Weights of a small GPT-style language model, trained from scratch on English Wikipedia: 6 heads of 64, 544M tokens.
MLP neurons of a small language model. Each row is named by its layer, matrix (down: output weights) and neuron, and shows model dimensions 256-383. Each number is 128 + 32 x the weight over its row's rms, rounded and kept within 0 to 255. Numbers have three digits each.
A block is one neuron, or neurons of one layer that tend to fire together. After each block is what it responds to, as a language model described it from the Wikipedia text at the highest values.

L3.down264:223117151195152078078116153130156115146125138148086115155119093186152124182112189145140104133133086119172044154124134161153089061138156139088103099180113137102099158091115155160107095128082136107188135176137117102183144115145117041062155181164130175142120159113064124143075115189094094114064190131156070083155119097111171149111131120140096139114179128144120123122119167070050121134110
L3.down380:125114079210084096097142062146153088144138076110136136137141132113140091144137191105095107151176147172157127163141143139154132066138120171190144204104130087045185110140068056084084120183063140118139136097114128113140108091065121176104132132111103064188163135133099184150099157085164179215138094090116114112142153152136120142143114129101167151114125087049105073047173152154108078086164
L3.down565:151078143123098124125108124053207100148138094197114129156145123161122137144127180098130114073145151171136093126099107086165129155075213113127132122143156131168133148115140113188107177140144133144127126131098075100145130125145119057139111079112142089103154157106093153130154145136127168125091078145114134144141121112167127186091096059126145118160163078109145131157130168093143082086105
L3.down670:157106052137108181050167147090155108147152104121073158138114129143104156122108120120126142129225127125098130122124082122107175111069105099099142104185102061189131177108158158094095115074151134134123148239096087112107121081110107095122129180184140119157155137137171063088138108119162131148190140099072091105122075070107100116150148106166122128135114096094087089108115089089135055149101
L3.down813:093104161118101193154125171132114108139115082086116162135161109139163123159152121099094166120132111165180147141137106113165140209162110205146142047125102167173100121090145156097171086177166098124163188134108115143108164149155146112112107117139143111195140119153127182148126072194129114158145134157152088142110124165142095144166113146147110122096110120169071180148079141151065150181139
L3.down1095:127162175196119098067130141156172083151079138163139130146181157148110113095099122080193108110135189183084110139047148117124132147156153132087089192102082124109119195145162117107099118124155140134099150135148107123146147060199093127099168121119135071128159084154194110165182129111134126213122155149153151143080143072186104145144105135132102066109079148160144151136121140195179202135151
L3.down1150:099111150107140114187184145163084108137107123112100166104146150143192159115155139055121168174125159124188082117084107159088138160125144188215110096181116131139145091133112109179079185139147103133130090098096186150088029130098059183109080146117122170162125122097160137134132152102127134077127131149125113099125095112122132097099169087111124100086203088104067119142145131181136168114110
L3.down1465:076092169198151101122149132114161084089039174110184149171122161212094182182111151161099106135196171143131147094075167149129064083100140122133085219121126163100096158056126082104099073119107145165126080111149146110143099125151144120145163122113124204150144192127124102091160139122160159145090134169155137097099060146122145098173102122131105167153176138086130098091103135144092078118111
Possessive apostrophe. Apostrophes forming possessives after a name or noun, as in Georgia's, Stallone's, the battalion's, including plural forms like peasants'; a few weak hits on suffixes like -ing and -n.

L3.down44:089099063157105129151143127120131131150119122059127079164190107182182131106087138099138172130140127090135143155120159085081084119111073161157102135102150119167138120119117119106145165097197136103158113149092107104110149107177135170144176148143128166176117142160181132132081105160151158088120060134124064110146089148116137142095139130026104115192152109078089148114109102180129178157083
L3.down310:110102087159097138111172115109142107109122069106101103159156138186110105174091094149068089131132123181178132099130070089137117162119107086112112084157109129125125076124137153108121121156058078136154188133115162115134096156169198104086181138124176147175110126156117044155082114123141122135120054122100099180143133157130099123116086099140128144191135085120078107155169113097060081150128
L3.down844:139163126099149075137140105182147092117085106138136149156117148076098161094169123109130105141175163115164123138114109122183096092116129130117134131130158172091152134105129109098099110138234101137076081166180095126149116116059090128158161095147135160172153114170186137092087124158139114196135126091105122231169090193114114039135075142105117141149083108172187150137179106169135170146097
L3.down965:169161151160168155096163137156114150153106089116155119139120127080094169080105148115134101168098111079062078128114136120112135124121168115103099135104172167140137085106112169100088100147143171097137094123117144150153178077081139089078150203154071158056068127138158134105092194094181111152145132081166177105145084097145152100136121097100152176098117023100165162111100175163158056083145
L3.down1185:186141083140094140126112123131107114121135151111157151120102128146150135126094145127095160169163094105109103111175118050244147109099083179150146132132082141141158116127157177203115147123133123127089114118122069139160138200142106096082140114176127177164166132121160057159153145189126108100136109167080160112160120125141162178160156144095145202128175162144149132070126137121112165150076
L3.down1274:109165045165144116173130145117119173113142131085146092225159136133107182080108139150172142109132115142043088114106094089137125112096106132152139115099097152161076117139104085141147172026226130136112099112069126107110130154116154112128138114154138157156139134206160073159148095132131123166098120122069119145107077183091119197100141094118110160095107100141126078093139098120088132159112
L3.down1419:099165091112063104130138103101127089101212113095112102168158066163164165157145148084080137100046148097110135128171159092087120109137148099106111133091193105170123187123086185141155093108161159132148124146094123109119168196106179090121129110142203123143140185203183118146112141131122157114220110129168117105158092149099167163116138099125142141095113097117107157187181109125094135147114
L3.down1483:117116096100118159185165176115162113155126077062161125107135120152105146114101107160120140098165103116195137133128049068091144071182142184114145144078146159113099057184102136107162217060104089113122102089140100185107127165109190144078113148138129140144088155173102105098126112166066158099107027101138043134106129146155117126096064108080114129121172097120119135081171157146056101095151
Noun inflectional suffixes. Suffixes completing a noun, mostly plural -s and also -ing or -ed, as in contracts, renovations, rebuilding, modeling, often before a comma, period or "of".

L2.down225:192128131146105155159084155160131108101119115102114122148058140175237140130104125090035156146212150127143089140156055131134103120157120113086049092086133153141131094095063071170085142062163156127175170145117074146126105121122186139146150095092135171137170068144129153102115193151123141094132141138087075148063083131112150126110096102097120148110051136050138096138122135123142116096142
L2.down424:172164133154122060152132101127158103104088123121150157133147185170165065078154112107132163150152117100106120145105057136158176164084156137134137082115100083144117097114140138135109133120149098081085106126120185087149113163116104175124144087085141112149125123135090077103178149052198071111114099097122155115168108120091102164121086089108102138141098134116089153088140059151142180093159
L2.down529:180065117148107127130111123105156140124123119146130185155142145201128145162114112114126137108118155153157151136130140100150147092153133112090159120115135131170112127113072191157109132120118050144168215148123130097084164125113151103159093150079117103168115113174168187121154080086173138134160099119151092213098153130066151101075163131096137202095141107129133144161148058136096163111155
L2.down662:110113160111139079114181155093092074087105178125097115095084123140125143156119138122143149169079163128136139146100152101151106064113115124127122140115084155164046192111149177111141123082110107110120115149130095124146080096176110111087104056139134093193153106134165144132158110135113135121097132097135105104171121191114141106142109131117120118118064112119142102113177178186124079101130
L2.down1049:145112104091131131103155156125165125090139168120091110101127100122075153118143152182123144123210163103099136114105116130154158125151151160091069155140166076119138132105158123106140102194160095157126196116108198154139085119105134090113184099088138065125189038122137143128135172178152099178145169147138178188130168088128088104148132152146152133120100052187166199178116165200120142148158
L2.down1296:159074142171118097168195119126177104085073132139138141123130140101119137027197084102091116170127163140107138153080145129141099168134162107109122120168078154140119155169139087137170091171077154110134131132101193101087092123155082090098092091112137126105116112083175120096151112094132127124087102067114147148112133096158142128108043047117122106152121075169138108075174194143087110130137
L2.down1359:085144145160124087147162135158167068107101099128167133077111131152122135088103129066082153131112097136120125088098117137136148095139128193142148119128143192104124090147102189123068126131172087130151188137145108107151129097122104144118185109162102111128105087116205150080112147110154089115059173140206092094137137111131064150120111169121141149138138132149145188120134134146099142142177
L2.down1518:195130100138160158116112161107170085142125082113169101106121099158125155101156158129117113128128144083069138111125121117196162097109113141149115154112107155143093118131062123148087141139130119186080152177104083112092116117126121056147107167110102076142056072106182112106171150123126136089101131104133175130168113113079156106135123114183171089081140098131130116118113184177141149142066
Space before unexpected word. Standalone space tokens in prose or table rows, placed just before a rare or unpredictable word such as lurk, urged, junta, squib.

L3.down347:118171057134134108155169178227130148088156148109138112137075160158140155141096084163164119123160150162136036119115140159126159094088199141074124107128128127107119130126132138119140106203112094111126177127124139109142107138055172047151120137126172083103145092129138125155177162159174118127172152179105102114156162143179110111125103122118116147158149110127081097170113165173133085117161
L3.down547:178102132103121132096187090151127127135171111080127162165131115186131187135148140104124154163119139115134140082130099140088145143072095087035110126102165087202037133124141124148148098093198130108122086138111136127123065109097144132166198136194172114097141049088126111209167112139150129145105131103099149109171159084100140118131130132142120060143069142142148119089132101123147123107118
L3.down744:168154162091161118104118097136142131073036116135080136132068151154140112112224116159110135102149068144196122092152167199127120101063121135135106147140130088099148063152119151120107129120167134133107122127158132193076078194077136133136114140111155167131148073114113107099106132127128140125145154140152105184153094131155136130075146105145135156134088129102157109165172159154120176113116
L3.down1001:142125142192136109124111188106172191145093132121120153117123152120139189129181116146100146070162185102051110142150119117096047167126105162181084139123140167165133116147107123155170083212146108169171113137111146160094120073082168143148134115140076153095048110125154161084185183126121129192098142141133113151063145120147108095144136144112127167094157130163127168155133091181082139105121
L3.down1269:159105136164202150086141120133137163170143095166159183171058137124128117089122113168172153139122153147140105089163119147076080123120163144178154121138167156144176122079090157177097133146108100134108106107094128101111123143109133054096106128158089094157138149195119158100108107163120176165121138098123141083149074127157134119138157107072122152135133125129094166177102145111169179143179
L3.down1278:145129119127146109118162122143185111062107133118197103194119134190147139162115142106040096120155169101112135072096163137147084166141129091171122127140156085082089131131174145142098173125155118139187125103121104095108104141111183144119131155150105155178061165125075184089131164137138165151130101170126140118143111128113113087111158130123138138095117105130136214155158100145055137166072
L3.down1286:201176084160100147158144071108128139092096131048143106161096096088135130163164167134088140140130137184097111167180108023156169125145145143115141102054207214094152133131156143130144063142189113129183149139152115084081124097117122088183148117106179144193141110123106112100186165118177102124094119126113111137143104168130109083101146122068161089143179125103110133126152132119129125120104
L3.down1388:136110103118149121111165074135107128150102068133091157101156122112185164133135102112148163138060097133143126130120136129126136161118173110082106103063132154107170170153093135137126096154122084163128138083110145153060088173065070117172124050171161107168090111132099161145135142191113129130039141136157117097148114140164131140111178152098077132123139093173094165141096157139105139110159
Standalone space tokens. A bare space or hyphen token just before an unpredictable next word, in prose and tables, as in "He stepped", "up-and-coming", "self-powered".

L5.down932:167116119110123135093122112110086108060080131135110192158045135158136119011142105162160135147116185100108142115120136085134134108124121133096088153140151132177157143123165106113143088207151119102124118159079104136143092146193121129160152122095142127187094108147116077170123134155109121133126071141157152094175091108140112177100110132087121141180120101146155103151119132158162138081091
Space before rare words. Standalone space tokens just before an uncommon or foreign word, mainly in titles, species names and table cells, e.g. Le livre, S. rostellata.

L5.down728:160106147121124123142130119091112126136124178119138126142124119115124113146104100119069109111147152172078172085179159163122160143134143157134191152089097165201177061088133149150123150152068124088090143105081149128176075061118139165132141168172081128119126114124201071179166125151204196115141147122131121156158077102113106160172149163092091118077120154082135183030162146134060125129127
Word-completing suffix pieces. Final word pieces that complete a word split into tokens, often after a hyphen or inside quoted titles, e.g. turpitude, outlaw, scapegoat, chocolate.

L3.down26:123148127177148117118102074177130210138127071116160131140143103161165157137103138144121107187098135167074130141132242131100143107152161113120138162131121146143117146068090164101123170115114121085102173129124161153155122088160190122176115075119146068081127171153113138117171109141134098103133085135112096134062113138126172086132180166113181172114096132083140171129110144119135161101071
L3.down158:114155227126149146169113173137073100130151212108128178095113091166154141121172157116110130156112162128174077132154176168159180103111148115175137108140123129169145126156155107148078238085169139131189066101142176121103092116130069121080099155126127172151087105107173121133136130100108174112152143196149156119082082159155093080122150125168119066086151131069095106168088137130134150099142
L3.down665:102164125098144127121146110130158041138085094152130128124156138146150175152108153168120196144105126115102089147114136167117150078101146143155107140169102125103124154142067148143129185162073142162195120154096142096137168112105138110095107150100115119191146207126104184144161095127172108168114088100170110107203225160161081169154141104107060146087080101109103122113087077181079107120078
L3.down964:107097125118178159112123146144072091156134180143131140099184113100195130135132099180117135129109165145152092180131168121117170137095066108142097127111161149124150070178118158158111176101183124167180121119047102164074136074119151128093140137071117105145129192147126135131088145115098135104132122134134143074165169180148126119088186167139127103122105131115173119113048100182142097134106
L3.down1221:147117106157164124116144176181168076148102078122122148068097167181123172079170150135064121169102124143140118114123123098118161121108074104109156115126070145175125079142130126084089142088117135117139096131115120179138089134144134100093148128057102182087140176094138136108129147114148107117189147167117051118104134148091139144086109074108060183070133105092130116177150114183156159124122
L3.down1245:125102054138103103169147140152150104097115114115117152140072158131049087150121124123150115196168144098127112188083113116123132187104120147132130136159111183112145143125068127150152070118086131033110104112074088137123110117104120152121113110148170138141102092143090149092098192188083122159118172148127184092107139088137182130157121180142111168095117106081134166172167090108148093087080
L3.down1292:159066151153176073110110127161192128131096140139099196140158137099138136103131135129155141125139151117159154117158156123134138069111094111108110159149158154083103109142104195115127146121167086169138115107124086112107138116164074105086108142092128151159105249168118136126079131136118136109110172142063105074102069120123132153082157150097139162140158116135118088189122033139132156160121
L3.down1426:124132164135094108149106084115131069149201076152152189122141139099125133155114101202164097098133165170140075134137109136101181121105082087122159097107152104112145130166120171176067066150149174122165139160143112140131148094186104100171143179079176204195141153094114137129116187149169130153146120121105156161123121127093142149144022142089140112115140137129147114133113087173145166121133
Transitive verb endings. Final piece of a verb or predicate word right before its object or complement, mostly -ing/-s/-ed suffixes (causing, predating, exceeds), plus linked prepositions (contact with, due to).

L5.down937:154165255127100133140153085128164094127086141180151187179136167096122100062164117106105077149138151105124133131157102162124140134120097123154142089097072103116130130174098135096119086117092107183154116121133114136164134127078110117159113116166154163072192088141157154096128158105112113125147117108131185076064138088127120118170131119142165183102180135103178139082128053153135085109097
Plural agent nouns. Plural nouns for groups of people or agents about to take a verb, such as teams, priests, officials, plus plural -s endings and infinitival "to".

L2.down98:128148135135112140099122105131111089141129169107109124090152132129149129162126159116073087120147115142134106117145161060129129163068205129094111121144182183103089167207132118142106096164099128115139129120127119129111102111135066189187135133117205170160162106120142172134138114135207154186112140106172127168159134130144126153121179088142155104203153169072126079072130143124111141142177
L2.down132:083106160137110098120056107101157133130134203135139095089115106125172112164122162083107158118139143179151127138161169174092171123119104063123144121170186110154099113080148142164084125190128148142153113137084201162168088121159191088098138067127119109156089177127113101157187093125103166074145138155127121168128146164101228110052167153195196134115078092120165133106159103156112107049126
L2.down304:095106130103150157101128109166102123134071157142058171107120065144111150061141103090113109155151194125133094190167143091138162111126093139158166087138143112128112127082158103126116189133118073137150097090182187104169138128110052118185121123147134180162105094131139122103112070092183166172178108119138122159154136143141074102111115126132118096148096156125137170104097113140066066135123
L2.down547:110139180132145126167106073137160117189089117143105120165131112151151107147155087131107169121142145139126147132146148076070126150155106106121101142126092217162091128124153114101168104191123144131137170088169141148064126135159163113057105099120127166120133210163116145092190129110151143097111067128136133171170090153139137078102144135138138128122144123140086214139123086120164114210134
L2.down707:130166111172158166082120105105119150096139100089161135103090146108084078080127135174116166153113112098108111152101134177138125100132143097109099074117100103177099090179088149119122154114035149084047042180123133132090040071144115095118124161117168056086153098172119129074110120163135108138157149052106179140133127138067108116176142116144107110166125129171122127122128147140117097155119
L2.down1104:133145112161132186117082084142098132126070152126137160174193119112124094176112142120084159168078084133203120107115110139101098162102113104138097162043125182119098138152058151122136140110145152118132086090103143186110123077083142105114169126182153131129121162076084143143160091122073099098121189109112186096145099081126098158090148113211176143152170138077155136045110130177129122133166
L2.down1159:086125124136077156127168057094145122150136193106115160139113148118147110146135105142127115152157174115188157207122159096123155075142096159120134113081092194122126140173085154179181103170119131174114129136107168131102131169092127175108145080143108202134148201106134117197134119166146121108111123149111129108118123111140077124163166133141135131157147157152161086092141105097158132111114
L2.down1325:134099143189143109126106079154161125128162129150107175156152078164201086151189134147164136104149123107145110146137178054109127122154121126150104175157114069097141120093145133091137185101099087155139103123098059186143196109148138191151116134095128119142149043150123110125140100142140170127147057160144095174150150072095186094124088101142128084131131155167114132227128106085121143178166
Word-completing final pieces. Short final subword pieces that finish a word split into several tokens, in names and verbs alike, such as accept-s, Algeria-n, Sever-us, greed-y.

L2.down168:077112144156173141172152213120154127122135129098178145096124078118159157143130152205089124131043128090131094123144146045133136118090122141113120111086124071142185088126160138150116123144100133118061068187127156154125133161098089044086177155061109152133088176190147136078144081025198126148128131091111142108184132115102128151081181125063165112107087113111150152091123143147058170107144
L2.down316:145126118076134186168132083052148103121120119145095131089133183157138139132094117090154200150099162140138130101099081134103184104124107051130137056156140089164108169133130071121151121102126131165083194121184142130143063149083106072165106090093130196188151030122109121173127081121156195095075132132108130126095153137107141095186113097147131053093144147139129118140122095107126179175153
L2.down346:151081137099158144090107147110043173136150176106106135146157131154173150159091132136142143164215113113134141173176119141125163139143137162144102119130144204109131087107174153230169135147092164179122118116200135114140073152141169110108077128112116148153127171126058117118117093126133160090139109097135109086144094158126083150143118127115167121116123131187105121104168157170135133200144
L2.down434:152171102146118127178131094125135105127120153077116098121163133079158110139102074177102184069130126151050144187140118128161153115099110161137156101070118095146181081080139153086120146197094161138109149155125127140114110130139142055139153084115171147079136122114142130113125082147110091172044135148062100098153099073111132184160183170131206143070149117145145095170123076072107157161137
L2.down442:195043145165133150101091110145099145181105074056121136137133147119141184177142174151139129077107149107091148146129081092173129173121100107160171091136125141121112131127120102130045143128133160178121166205175077133081167136138115093153143133121140091118147143137168146176175159133170104118143166072101147130072118129136191089168102103083156177125111138109139150104153161136116151112150
L2.down1260:105104183190086158150091120131103108117115106108192111118171148159192104118119136153089105084135098088128147136104101074084150094115097098101117085125118117110081127091145106132106163157129178130177174151123148129103179160091103096131122182158150124131120086100100109139103187117162192158172158111061151169111108137155175130058146088081079154145068149147087193165112101111091086209138
L2.down1368:124139175110113071171070110161089187144108109136150196144112105172144113118160054115110137139130129105128102082140102178082153113125064112157119087090123174141070052076097122158063191125139151105140138099135225125122162108177149154185120150120085152139106194133072156097086183189136158134126145132149120104139116124116180156139168126121153133130102114096138175113154129153091141144072
L2.down1490:105143141142085156095149162184129091121097111106144161116145099128184148096125119115121122116090126140140115118142144110115160078130145103124129119087106119129118087181082180087138173182104166148155105130144156076101062143123122103068182170139092145129099199121105124172076103126146160105222142136249101158126132182098142131075141125130098135086167153087098155143128138158120145127115
Word-final suffix pieces. Final suffix tokens completing a word split into pieces, mostly -ing and plural -s, e.g. invad-ing, glaz-ing, scrib-es, stem-s.

L5.down998:098173128119089117100147120165158149104113136164112133084115159172136108096117094168145179116147173162173093100123112129156169188112173137140145137149091174103124074130075096144042137164115106139134141119078103191073160084070151158171140146138129076061113203133135098098166154136083082142104140143148142130138151088099116178129121165124133085116132147117176108120106160068153184130151
Last piece of names. Final subword tokens that complete a multi-piece proper name or word, often in tables or lists, such as Sangi-ul-iano, U-e-land, Aja-y, Range-l.

L2.down13:204112197133155120139072128101170141108183125093113123157101147154111078124170137104101159115133118111098170142132123130156073108074109086112118070117119137123114145179112158164135147158155138151084136100143106162116126176080109101112128091105138098073159099109154172088096109129144182182152152080126081130137141039118100156152132065110070089142116141114101138136097104139132134116119
L2.down555:146154132178169156147143121078151144134115132165092099071077120089171112116110163132147217109183132140152111112161107096137124028094095113159093143170096100164141173072124069185146139154141157005153113132130107153152160147071141148088104150076121187108177069141124137076058085133122108140103152116092121167125144160110104147170140079123140151091071091124158087118131051145111211117131
L2.down661:093090132076106174080096187110042164163110153114133180121153176093067102128145166101099151148102058108206144072144141126150104146104144111104199117104121197147139155153172178114149129085071149231153129130101185100097085123093151117145169117091124117118111104102116135105118149126096180151130122113094113129187122106096126160141158159151139130169168161149151107083136164136101074103166
L2.down663:126142092146191102141135168086165128143128103083136142112172131133069109100151095112122106130000137114158141099165146165161190155064117095205172119121096153152104135110089144141146136159129131063084049076149081133145108131139148112177165078101129088132145150128224130126124086111060110163132105075118100098117154157139107148147064175154145110137180129109105098101138132114148156204144
L2.down986:130059225118116176149113032146124158162177092132172111135123122118100102107128133154164086152075103103148192095093122122118193116190159141140107115082134092065163144141074092170142125053076147146150100201236041143146042144132173157127120063119183068134129126141147121059147048103098086140131158123119131124145174142092090160144096109185138091130080114146177092139081136179146123142169
L2.down1131:140107113118125127163127123157124102182147124214160087095121152131139126110130144180127116162197131127173113071084101138093117126090104136160173100119145128081105137079071108176105051121091126111166081185137141177143141125165103148119138153091105122090106088173146195054162159172142146155161161101180121042130141152162130136166101098073147071108087145144231136136097131136143116128137
L2.down1142:118112136175173226083065095120067137154071117117115131129140138126075123108113136118188096108123134155136089108118144185150110116090073119081142178118139098111124170136077109136127146160184097108131146138140121102094126160170117181145116112104122209110119130145111094082144107120106150199130122086155158090168126144075148167151135117165172151115131117129162147128193109146160118160153
L2.down1412:098126106158105122099131160180159124173167171085125123133101144142115121088153085049123137138143174188138133155119151144106075187160149146142082124137139166128112122159132150134159068119142151170077132108133081112114187116130152102176111106097088154144103087099090125140085137174126155173102106152115131133110076073125081112154112135080123086087117166082171155150041146142110140140108
"of" in proper names. The word "of" linking a title or place noun to a name, as in City of London, Duke of Bavaria, Count of Paris; also "As of".

L3.down72:121133113115122158118113123139128133154177171155083109125154170125096172138132098144130139117175141136103160156186137111111192147152170065121124065084159212147110148150132149139172187133129126084089148086139170106083109078149099104142135067105132153211061095171144068114141103119134153115155170113121138119091133120129056105075103148105156135128148151139140085124129112151088158122103
L3.down454:069098161155133048167122139087146201086125143141161130166098093134115148130132079141124122085143105100132114103151106111140135113163117117130091179129097149121130145123117097134151081156131081107148117123146175106115136079130115088085119163093126109193108155126096149111107097147099135153111170132161108117110143125128153135152141154115098144147182141133213104163106042216084229165084
L3.down458:111099159096078107128169129112136157068103086111101140158101096136095121087086136124137095182123100152121154119107103152121113144144159118116146114125099169150120108144144054173190156077161123121142190120114106143044113138093142103151107126134131130142097118177118122119184039137107133113158101127112125097153159105125062111130070153153121107104107146131090142136153111135145179165129
L3.down846:131088092107107200128141136115144102196160138067203105142121187152147183115114084124135121147098110184082150090135143215063151139101136169091094121139071117111145147132187155126135126102133084137131136171112133107105128138164093075177102086079151153153119082085146091166185115182132084133166104136095123134173179136124103134142181171138104117133106151130097103131160158122089172128134
L3.down891:182132213105088088114067142172138133158126120133126095089140125143152132132158178132122152127143117151107107084111111128099159085125068079126101162122116160160098121114156128109117108139114085107110074162168096110129105179148080208146122163107134151172154114153104110106141114111103102137110100128151132089125106084146161038144161138071164054104124049057150121149148131141193188171146
L3.down961:106088199116132111125144163118105136133123064109101134166151170028126149099121073098158131161161154133170156127144100152180185140098109154155083138107138122121118135133108105143110069084116132115136064148132198220129050150106140089128161127097143106153075126082131106139128138150103119133149132136158139131125102103174129134130082179120145068111115100122049160065153087201155097141092
L3.down1351:087174155132062088081161035125157127177131126110128152140117174176156137193129176094162113170117131164129190126146165111179108105136179122177119121139130125113133125136090114144085111099143079105115143059168152149185093154092170157159086067124110164173158107167118112146156132156108138203112138142096088144155166146153118130126056145165173126151078142123121121107134054164099131173134
L3.down1437:133165179147125103136124121072072109073148178082109128126158199158087154055161145129124191182096091132144141081156108108133151139122097115075101057147188140113110107117172162084122156184149104114123104120077148100092151151149100092057064105125138123119081061121141133127177139105108155120143168120092145093123132119120131139132146078096145154160096100130151115141146134118140149161126
Function words in proper titles. Prepositions and small connecting words inside multi-word proper names, such as song, book and film titles or institutions: Lord of the Rings, Centers for Disease Control, Woman at War.

L2.down481:066103192091104154140083074061160050131114095089153167150159190140082193151138144127124105109081174116104128177117103165143105122138113111081137122103127112147133101110102182123181157098135174099137143138130104101127150110125087097124133191115148151113141079111166175142137160060082095139113143117061105130135161143106134162138157061114103086160112125127143130101127101123109150108135
L2.down739:128139113152150130174181125140101137214083041102139099125114129138190140143126131121132096120080173172110137142101167116163197079134142131156098150155043150101091064124176143104126164081127127166139179111106088171105109097124137188151142111080125171115146174073144104142179114112155146103171107088117104155157071128101155140130115137153086090136175095099041087075120111104141141170075
L2.down814:153161072239160138148097089127114184149153092087088088111108175170123099084115099071070136115147135099160108114146135171103077089131153180127144149109103156122143082114148099133143076125143112153111140096133148114108117134150113160149152132052024153135106142121095120108180182125109105116101091119088124128148127121078165113124206102132112201059140139143103089127117135177091058101148
L2.down837:124113108128118182134150177098135136157056115124142165141133151099064130093105116099116122166175129088127120127148152176112121147130117110054121143181123097102143130076131097083135054062106144161173134101109076132135102121175150097154149098114192106091187103141127136104141152093137117133105174076158135143156185110093076147116110120172131138105155099190216138071178101130192113133113
L2.down1072:094100155187097078087082188101098063124118144141140129138156098085116146146068110135148134130146070168163116124182171150182153092107131081102156097134164134097167191106125135119149110167145126098120128109174123138176159168101064133137126105157104118158109166151168172084081162165107124065102130183144075118122089083126095090167164117145150152122195141122087122097156125124120113147083
L2.down1372:135168162191066151165164083081140087108147135152090081128142109091130160057075103143102132091138108195157108132155138091147101073108112174090107078091136121115110078118104145148130108140168092171121149115122127141084141122130102208115142170100130188078132135106129097097108135156159097123128074148079130122182042069110170135124110088101137147131126141146164153064178136094121132105133
L2.down1402:129128103111156158086081140060131205140104161093133100144128096127135042163176129212128158084115165102110158119135132037105180074172118179137139158131134115126129162146087139097172097102177135141183118120175107084139137120132075143138110121118207094144112112138167147158152155143095109117142124082109150164153094136103144086063117137187143141124151095056133126090117140148092144064151
L2.down1529:129108044119119148132130151169087134146068050111074072116182147111154137163101168137142122139151172117141165108149047118129164143122134076097147098119096111120161094128168117116156132117104141135131205078158138132136114131160115113163091157131179119157095132160125138186146071150089136132167033111130124132167149116123127163182102136057163081181159099135113129076157143180099116132154
Plural noun suffix. Plural endings, mostly a bare "s" added to a concrete countable noun, such as planet-s, sailor-s, squadron-s and minar-ets, in expository Wikipedia prose.

L5.down939:081154197160142099140131147157136074046114149119118117139153105121127153098138082151109088116095122106184153110183133138107162091151165173128125131133075147116184178094124101136128133096133101175136139145132168154104133151167113158071142063160061144067066069176179129168083114181115095165119144107094096133161172098112128074147105136126177134152070138132177151133144125126161121068090
Inside names and titles. Word pieces and function words in the middle of proper names, titles and list entries, e.g. -ing in Mincing Lane and "Holding Out", of, Main, Way.